python train.py --n_layer=20 --d_model=256 --n_head=4 --n_kv_head=4 --head_dim=64 --d_mlp=1024 --vocab_size=2048 --activation="tanh_gelu" --norm="layernorm" --norm_place="pre" --norm_eps=1e-06 --positions="learned" --qk_norm=false --attn_scale=0.125 --bias="all" --tie_embeddings=true --parallel_block=false --init="uniform" --init_std_qkv=0.0425 --init_std_o=0.0527 --init_std_up=0.0608 --init_std_down=0.0608 --optimizer="muon_variant" --lr=0.00852 --lr_mult_up=0.865 --beta1=0.95 --lr_head=0.00609 --grad_clip=1.0 --warmup_steps=200 --schedule="wsd" --decay_fraction=1.0 --decay_shape="linear" --final_lr_fraction=0.0 --batch_tokens=[32768, 65536] --seq_len=512 --doc_mask=false --train_tokens=258700000 --steps=5409 --dataset="wikipedia_en"
MLP neurons of a small language model. Each row is named by its layer, matrix (up: input weights) and neuron, and shows model dimensions 128-223. Each number is 50 + 15 x the weight over its row's rms, rounded and kept within 0 to 99.
A block is one neuron, or neurons of one layer that tend to fire together. After each block is what it responds to, as a language model described it from the Wikipedia text at the highest values.

L16.up120:36 75 50 61 42 48 66 30 40 58 39 47 11 55 48 13 24 54 65 33 31 63 14 54 23 27 46 85 65 44 59 42 59 47 50 43 51 69 20 48 67 27 47 50 73 48 63 61 42 67 48 43 46 54 55 55 40 51 62 48 45 57 45 42 32 65 37 23 10 59 55 53 74 43 68 67 08 38 61 29 51 56 61 38 31 27 53 55 62 58 25 42 68 71 55 38
L16.up273:65 63 43 78 44 66 38 68 68 61 41 65 51 57 33 53 12 47 28 49 48 55 40 77 54 40 57 40 75 55 47 43 53 49 58 37 62 54 42 59 73 64 34 64 20 43 59 29 55 65 48 40 57 51 21 40 59 42 28 67 61 42 31 52 31 49 58 18 40 53 49 50 35 59 55 46 33 29 72 62 27 60 88 31 25 34 52 57 41 80 67 30 66 58 50 62
L16.up392:53 37 59 25 71 50 46 63 64 59 64 49 65 55 50 33 50 54 55 37 40 49 50 60 36 51 58 56 52 51 78 42 54 65 30 50 49 43 75 41 40 58 66 57 41 41 94 30 64 61 63 46 41 68 66 66 50 42 00 36 13 57 28 73 35 42 57 65 22 63 47 56 41 45 43 50 30 32 46 65 42 51 65 37 67 53 62 46 75 29 39 40 63 51 37 45
L16.up658:52 60 53 29 45 31 64 78 26 49 47 42 44 46 66 27 52 39 52 38 55 71 67 82 45 31 40 40 64 42 34 71 96 44 46 45 47 58 57 76 72 40 54 47 33 47 59 48 53 35 79 56 71 79 57 44 62 34 56 39 65 52 35 39 42 53 36 50 20 67 67 37 53 87 76 55 39 47 59 55 61 54 71 41 01 52 29 50 49 30 46 28 32 33 48 48
Responds to: Start of numbers/dates

L14.up427:50 44 12 33 54 47 65 24 44 56 71 19 47 28 66 33 41 32 69 50 28 48 36 56 48 64 41 74 50 26 30 57 84 20 50 68 68 42 63 49 47 49 54 67 35 48 60 19 57 73 34 61 50 53 36 57 66 51 50 68 43 81 64 66 62 52 52 46 41 55 29 52 49 28 49 49 41 68 46 66 75 50 45 47 66 61 85 56 39 47 23 41 50 34 74 69
L14.up759:67 57 29 46 82 48 38 34 56 52 57 54 58 66 52 40 55 59 49 63 54 53 34 38 38 42 46 70 49 56 39 54 42 59 48 53 65 45 56 70 58 43 56 44 75 37 63 47 56 45 50 20 42 45 55 71 44 36 42 87 30 50 57 55 56 22 38 30 67 33 36 27 61 58 34 48 54 62 66 61 53 36 82 54 71 42 42 68 51 73 47 51 75 56 51 62
Responds to: Split-word and number starts

L11.up43:34 65 46 50 68 59 17 36 30 48 46 36 26 26 57 63 35 65 34 25 55 66 55 36 43 20 37 58 50 34 46 52 75 36 66 41 46 59 72 48 54 48 46 35 48 57 53 68 66 54 60 54 40 56 28 52 43 23 24 35 85 37 23 67 28 35 45 58 29 43 37 49 54 70 36 41 41 47 55 32 46 41 68 35 76 50 40 49 50 59 73 40 40 34 69 52
L11.up119:60 66 40 27 60 45 52 50 51 57 33 60 57 50 70 39 59 44 45 25 72 61 62 61 31 49 75 58 50 29 58 56 27 43 65 56 64 27 68 81 35 31 44 52 63 72 41 38 60 70 41 66 47 84 46 69 34 46 53 76 39 66 27 46 57 57 38 38 47 39 46 75 15 52 26 30 59 49 35 63 68 59 34 59 32 59 62 48 62 60 39 44 61 42 54 41
L11.up241:48 31 58 27 47 56 34 24 68 36 19 50 76 51 36 35 63 25 60 35 44 30 64 33 40 42 64 45 32 64 40 48 81 75 44 90 61 47 61 51 65 35 24 53 56 41 57 57 26 44 68 67 75 33 72 53 38 62 58 60 81 45 17 94 44 45 54 32 19 26 39 48 38 52 59 31 55 48 51 60 44 61 63 52 66 58 60 44 52 53 67 55 41 37 51 59
L11.up280:39 29 65 44 65 61 22 37 39 61 33 68 34 44 38 51 59 47 46 69 58 63 37 41 30 40 45 25 41 54 39 68 54 31 55 56 95 66 35 35 52 47 18 42 54 56 40 57 52 40 47 52 56 55 60 22 60 60 55 53 69 44 40 22 59 35 66 47 40 47 60 58 37 57 49 45 54 66 53 60 56 72 40 60 61 51 37 62 48 47 04 44 40 34 54 33
L11.up437:36 54 61 37 53 72 62 68 49 65 40 45 60 55 63 67 55 68 62 54 48 44 56 59 62 66 59 28 33 50 27 53 39 47 42 42 41 63 55 50 64 54 38 61 63 39 55 66 47 35 60 63 48 39 26 77 84 50 52 51 27 47 40 82 42 31 32 15 63 47 49 42 31 75 44 23 54 53 71 49 58 63 57 42 33 75 45 13 58 44 37 32 61 62 38 50
L11.up861:79 48 21 61 47 63 45 63 60 60 46 83 40 29 56 60 48 49 49 55 59 47 56 82 28 53 43 45 45 67 40 29 54 64 30 64 28 54 44 49 47 68 63 51 43 51 46 42 25 62 58 61 55 51 51 58 86 37 66 52 51 21 56 41 65 47 55 57 64 29 55 77 50 58 69 63 32 30 55 67 74 29 76 57 52 55 65 39 62 57 31 36 77 68 25 38
L11.up1005:33 39 68 22 74 89 57 64 50 45 35 61 47 24 57 44 41 57 86 28 40 45 58 63 28 53 58 23 34 72 39 42 61 54 41 49 65 40 64 61 40 52 43 69 36 55 60 65 27 66 49 66 35 58 44 59 83 27 47 36 60 31 32 45 60 33 50 18 40 41 53 62 52 53 44 64 22 65 46 64 72 17 69 58 39 51 47 44 62 77 32 68 38 50 47 41
L11.up1014:41 67 73 54 41 73 76 52 51 51 49 63 22 42 46 49 67 44 51 16 51 50 67 61 49 48 45 49 35 41 46 65 49 66 66 73 50 46 68 66 47 62 62 65 54 47 55 62 36 69 32 72 38 35 38 75 77 30 39 56 32 35 40 46 59 65 60 70 58 34 41 44 39 46 69 41 74 36 31 49 74 24 55 42 85 42 33 43 76 45 37 58 67 39 45 48
Responds to: Linking and hedging words

L11.up115:71 44 53 40 49 52 49 42 73 52 46 33 60 38 29 57 27 55 59 27 45 09 43 28 66 77 45 35 63 57 25 56 42 77 71 64 55 30 32 50 52 40 55 63 23 49 59 48 47 84 31 38 49 44 63 34 67 38 53 21 62 50 40 67 53 28 44 48 54 46 20 59 23 49 73 45 74 48 57 83 47 02 70 48 48 52 62 71 47 38 72 61 44 64 29 31
L11.up159:69 55 49 51 42 67 66 36 65 28 51 46 37 61 66 59 82 32 30 75 15 49 61 77 46 47 56 66 35 26 47 38 61 41 49 55 63 33 41 32 66 43 74 86 44 33 57 39 48 76 30 50 44 37 38 70 73 35 10 44 55 43 39 60 60 47 31 40 53 56 35 63 46 41 44 58 48 57 76 32 74 33 55 35 34 43 47 49 44 44 35 46 50 59 36 48
L11.up229:86 40 44 45 59 56 32 42 58 60 50 47 35 25 71 43 15 67 31 46 35 58 28 54 64 37 51 41 75 63 60 59 62 56 65 75 65 57 56 74 55 36 68 31 79 61 34 43 11 68 62 72 72 42 71 54 51 41 66 71 49 34 55 45 58 61 85 52 74 31 46 61 45 46 30 56 22 31 28 30 34 59 56 66 63 36 26 59 68 75 63 49 43 53 66 28
L11.up259:41 67 39 58 58 62 40 42 69 52 70 77 58 54 57 22 38 46 43 58 18 53 63 51 65 47 66 41 59 35 77 67 55 67 29 49 72 64 47 60 52 28 49 34 49 25 31 55 19 77 62 18 55 46 58 44 35 34 54 48 33 91 42 48 12 52 56 34 51 64 40 43 48 59 57 59 60 56 39 52 49 42 66 43 69 54 54 47 44 64 41 61 52 39 57 37
L11.up309:73 40 52 23 70 36 56 49 25 39 80 72 59 46 44 42 82 74 55 52 58 49 53 46 40 48 40 37 49 43 43 56 71 71 51 52 51 50 40 57 82 16 71 36 19 39 58 84 45 32 48 51 27 47 67 33 60 62 80 37 53 27 33 67 58 46 41 52 58 45 44 35 27 53 50 57 43 34 50 25 56 41 62 18 43 62 36 59 40 55 51 31 55 38 20 57
L11.up516:95 63 72 66 66 25 61 60 44 60 63 65 63 46 42 31 32 46 45 42 34 67 58 71 70 73 31 76 48 57 25 72 76 71 23 59 50 37 41 77 56 21 59 55 55 49 27 68 48 65 50 47 46 27 55 54 71 32 33 58 56 60 43 42 62 80 48 48 51 57 49 27 41 58 27 63 24 36 39 58 56 26 87 48 50 40 44 60 53 50 51 70 49 36 32 51
L11.up1008:49 73 39 48 61 55 44 41 39 58 68 33 43 39 45 52 74 35 47 65 55 43 60 31 85 47 45 76 47 40 32 62 25 64 44 47 39 69 63 58 43 52 41 48 60 69 46 44 65 68 51 52 46 58 56 07 69 53 36 55 52 31 32 42 75 68 38 51 69 48 48 33 56 30 29 55 62 44 46 48 48 53 52 54 46 24 60 44 38 68 62 42 52 34 44 49
L11.up1022:53 22 31 38 45 37 51 55 52 53 61 34 64 65 12 13 65 38 53 54 22 46 48 45 44 65 41 91 35 73 62 11 46 68 67 72 57 55 54 58 44 23 51 42 62 74 32 45 54 74 35 43 59 18 71 51 35 42 11 59 43 43 45 23 47 48 31 71 59 67 44 25 54 52 42 54 49 22 50 64 58 59 46 69 54 35 19 55 35 56 22 72 67 50 66 27
Responds to: Token after a number

L14.up556:51 37 66 43 65 66 33 44 21 43 38 53 51 65 68 52 39 30 63 62 61 60 45 41 43 56 47 49 53 47 63 46 52 45 61 43 58 46 39 54 32 81 26 52 79 50 52 53 39 22 72 53 40 17 73 55 68 36 47 58 41 47 73 48 52 35 30 06 76 41 32 38 25 51 59 25 64 62 55 41 55 46 26 48 37 24 53 36 83 54 55 55 45 55 75 32
L14.up634:61 46 51 33 68 50 57 27 47 55 24 51 68 22 35 63 31 73 67 48 46 30 13 51 59 55 74 54 36 81 72 64 64 56 62 57 50 59 40 60 70 86 63 38 36 34 53 64 59 59 49 45 56 32 30 43 37 56 37 58 56 41 67 46 66 49 44 53 48 51 37 44 18 64 61 09 85 41 39 23 61 63 44 75 47 47 42 59 63 31 63 52 73 30 36 53
Responds to: Punctuation after place names

L14.up381:22 33 37 57 31 44 52 49 56 45 38 62 57 71 36 40 59 26 35 15 26 58 28 61 34 72 53 44 40 58 73 61 67 47 46 58 37 36 37 86 60 44 38 61 41 83 29 44 45 34 39 32 57 40 42 43 77 34 88 43 66 55 43 41 66 54 82 58 58 57 68 02 54 53 48 37 45 46 46 48 49 35 69 58 50 53 58 21 49 57 65 60 63 41 84 62
L14.up434:31 35 48 48 72 53 37 53 63 67 26 61 41 53 32 34 46 14 54 51 47 32 59 47 72 30 42 61 33 30 43 38 27 68 40 32 51 50 49 59 50 43 44 50 68 96 30 74 39 34 40 18 79 60 53 35 50 45 59 57 72 46 41 48 35 34 65 63 28 64 30 48 25 51 44 12 60 27 34 43 66 43 68 56 20 48 30 54 41 67 64 28 69 58 61 57
Responds to: Year century prefix

L11.up180:50 80 59 62 52 47 32 52 69 28 52 68 54 60 50 47 46 63 49 78 46 56 65 46 70 44 58 30 35 52 53 60 24 52 61 36 35 58 34 47 34 73 33 46 31 48 66 92 69 71 57 40 25 52 82 39 43 46 69 41 74 69 29 55 78 44 67 59 46 42 32 59 58 75 37 36 29 49 45 78 51 29 26 20 42 41 44 42 41 33 28 52 61 68 76 46
L11.up403:75 69 72 67 30 63 43 44 60 36 40 53 61 56 43 46 72 42 31 20 56 34 46 64 72 52 44 66 31 62 27 60 41 51 65 39 60 43 43 54 59 19 69 51 48 53 69 45 48 58 75 13 28 28 40 70 43 58 37 44 76 40 47 55 57 67 65 31 69 67 31 79 47 56 63 37 80 51 43 79 82 30 65 28 36 49 70 61 55 33 50 33 65 62 73 57
L11.up429:56 38 44 48 49 32 62 31 41 66 46 52 41 51 42 70 48 19 35 52 56 58 68 53 45 48 49 32 26 35 45 59 30 47 20 67 33 52 39 72 43 67 72 51 44 58 67 47 49 45 39 58 50 58 55 51 48 54 36 61 28 52 52 28 41 37 71 30 67 49 57 32 50 46 61 52 33 34 72 57 60 41 39 40 51 57 33 31 60 48 23 68 54 71 44 43
L11.up433:66 57 67 53 48 44 60 52 47 64 59 66 55 61 58 56 61 21 23 54 60 55 30 44 54 40 24 52 38 57 55 52 59 99 54 56 54 44 61 24 61 58 31 49 61 56 43 48 30 43 54 35 23 54 44 64 43 61 49 36 60 61 46 42 74 34 16 34 53 41 40 51 77 36 56 68 61 32 37 38 44 71 52 33 63 42 62 56 85 49 54 46 86 71 22 38
L11.up685:62 59 49 36 94 69 91 37 71 67 58 54 32 50 44 30 61 64 12 58 47 30 72 45 86 64 35 57 36 51 52 53 14 60 40 54 59 36 57 27 44 42 55 55 54 29 50 63 30 63 71 62 37 63 60 51 33 31 53 71 66 63 40 47 55 55 63 56 58 61 41 48 59 33 64 47 66 59 65 42 31 35 10 40 38 57 66 38 55 61 29 50 54 63 59 55
L11.up784:50 51 57 58 55 53 40 29 66 50 59 52 39 35 77 36 23 33 48 63 60 66 40 63 59 87 60 57 43 61 33 52 58 51 58 39 46 26 40 36 39 72 26 47 52 51 74 60 46 57 63 48 47 45 39 73 46 64 51 16 62 92 57 51 51 52 53 42 56 67 50 77 80 46 37 58 37 58 43 43 49 42 54 09 39 57 59 49 61 52 64 54 38 74 38 44
L11.up865:54 68 40 50 65 20 57 44 47 59 44 46 67 58 48 59 45 62 40 34 36 49 65 50 78 52 60 81 43 81 62 36 55 57 37 54 47 47 52 45 73 58 42 61 56 49 64 68 42 51 77 55 35 53 56 44 54 37 62 37 62 60 59 35 55 51 67 63 32 62 47 68 41 08 39 73 35 44 83 59 75 30 60 57 79 38 52 53 61 43 47 59 60 61 51 42
L11.up940:62 63 41 39 58 60 31 25 43 48 71 70 42 71 28 51 71 33 44 89 44 44 10 41 53 26 69 39 55 56 71 24 43 33 57 63 46 35 60 76 43 44 48 43 66 39 65 48 54 41 67 29 59 65 60 23 64 35 85 40 59 57 55 51 36 30 64 62 49 64 39 43 43 47 42 37 53 90 44 44 58 47 45 48 40 59 77 54 56 39 68 70 58 68 71 60
Responds to: Clause-ending commas

L16.up137:63 43 47 31 69 75 64 67 11 53 38 44 41 50 49 60 64 42 48 41 44 59 34 30 38 50 44 59 55 45 24 27 36 57 37 56 43 36 37 58 17 43 38 40 55 67 28 56 41 66 49 45 11 61 53 41 53 34 88 04 43 35 52 66 52 62 55 60 53 40 54 60 70 56 61 51 46 34 44 68 76 36 32 42 76 57 63 58 67 37 66 63 44 72 53 59
L16.up224:68 62 21 40 34 41 41 63 43 54 43 39 33 37 54 50 45 66 26 39 47 76 32 20 60 35 30 34 51 49 55 39 63 66 40 34 51 83 51 38 41 71 48 40 63 57 57 53 45 50 21 52 55 26 34 54 44 78 46 57 44 32 62 55 48 47 70 54 57 75 73 41 56 52 34 15 73 57 71 52 42 49 45 42 43 48 62 32 52 43 85 45 36 69 50 22
L16.up495:77 53 40 52 35 81 57 65 38 61 60 40 43 64 36 53 47 65 37 21 56 73 39 24 57 50 55 52 51 39 51 46 64 49 72 68 54 43 75 54 42 49 69 77 34 26 35 44 36 52 33 60 51 21 69 61 59 50 57 39 40 58 56 46 45 45 37 49 50 66 67 53 53 38 51 70 62 89 62 53 61 48 46 54 45 56 57 84 58 32 60 47 55 31 68 56
L16.up507:51 34 31 36 53 37 77 66 02 56 52 42 25 22 55 43 50 59 81 45 58 47 27 26 52 59 53 37 32 54 54 37 42 77 55 66 39 63 54 65 57 56 48 52 55 65 43 85 34 69 47 62 24 50 41 63 75 03 42 55 43 21 35 41 36 52 33 60 46 43 54 43 43 41 50 43 21 51 48 54 42 63 33 63 65 63 17 57 47 46 34 48 49 72 85 52
Responds to: List item separators

L16.up314:36 50 56 77 30 32 69 38 40 65 39 62 45 45 69 52 51 20 40 58 58 62 39 47 52 72 69 23 53 54 62 65 38 62 34 29 31 27 30 52 43 65 30 38 65 49 49 47 54 69 47 39 64 83 29 49 50 55 49 68 57 20 39 36 42 38 59 57 47 50 32 74 33 39 54 38 56 60 55 55 31 34 38 28 63 06 75 67 63 46 62 40 51 26 45 56
L16.up711:10 64 31 57 52 53 36 36 49 58 57 38 44 32 54 50 56 33 29 56 50 46 29 29 62 40 55 38 54 50 34 54 29 77 17 32 38 59 59 47 55 54 70 44 45 37 77 22 67 56 37 42 37 30 40 68 42 42 71 34 55 41 77 42 43 38 48 26 29 42 64 48 68 60 37 34 49 31 37 46 64 31 51 34 63 49 54 36 33 39 51 65 62 65 63 40
L16.up761:37 68 60 70 53 36 60 37 64 50 23 56 74 60 52 29 41 69 42 72 74 43 33 55 41 49 30 37 53 14 50 59 33 59 70 33 64 17 52 23 36 53 14 26 64 43 30 64 36 45 52 33 51 35 75 37 24 55 57 63 63 61 45 21 62 33 59 59 55 44 46 43 54 68 59 53 68 60 32 60 45 19 76 11 74 46 59 72 53 61 55 45 54 39 40 29
L16.up917:77 57 61 59 54 36 46 49 31 69 34 72 55 63 49 48 30 43 55 32 63 70 50 46 65 41 60 44 23 37 31 31 73 28 62 38 42 55 37 35 47 64 32 53 56 52 35 34 46 68 60 43 39 46 71 51 49 39 71 41 58 43 59 43 48 50 57 40 62 62 30 54 31 60 82 44 63 36 52 61 38 09 46 17 50 36 80 74 61 48 52 48 61 73 58 53
Responds to: Clause-ending commas

L14.up32:51 46 56 44 52 59 62 69 51 46 58 35 54 53 30 64 47 59 45 68 46 56 65 39 61 06 45 46 08 20 28 59 61 76 51 69 75 48 51 51 38 21 63 54 33 59 51 39 57 40 30 66 66 78 60 42 58 69 52 59 41 34 30 69 35 54 49 28 44 52 54 68 52 47 74 63 44 42 52 62 55 80 52 67 47 60 59 29 57 64 52 38 29 55 29 47
L14.up552:52 49 43 65 41 42 27 34 60 61 55 34 62 52 55 48 68 52 57 50 70 38 50 36 70 41 17 61 53 41 66 53 49 33 38 39 39 31 65 61 59 50 44 50 22 58 52 42 44 50 47 51 55 70 33 35 41 74 65 56 49 20 29 74 55 37 77 38 56 56 73 40 45 24 55 78 49 39 66 42 73 42 37 60 33 43 53 59 48 44 59 31 54 59 38 41
Responds to: Verb stems before inflection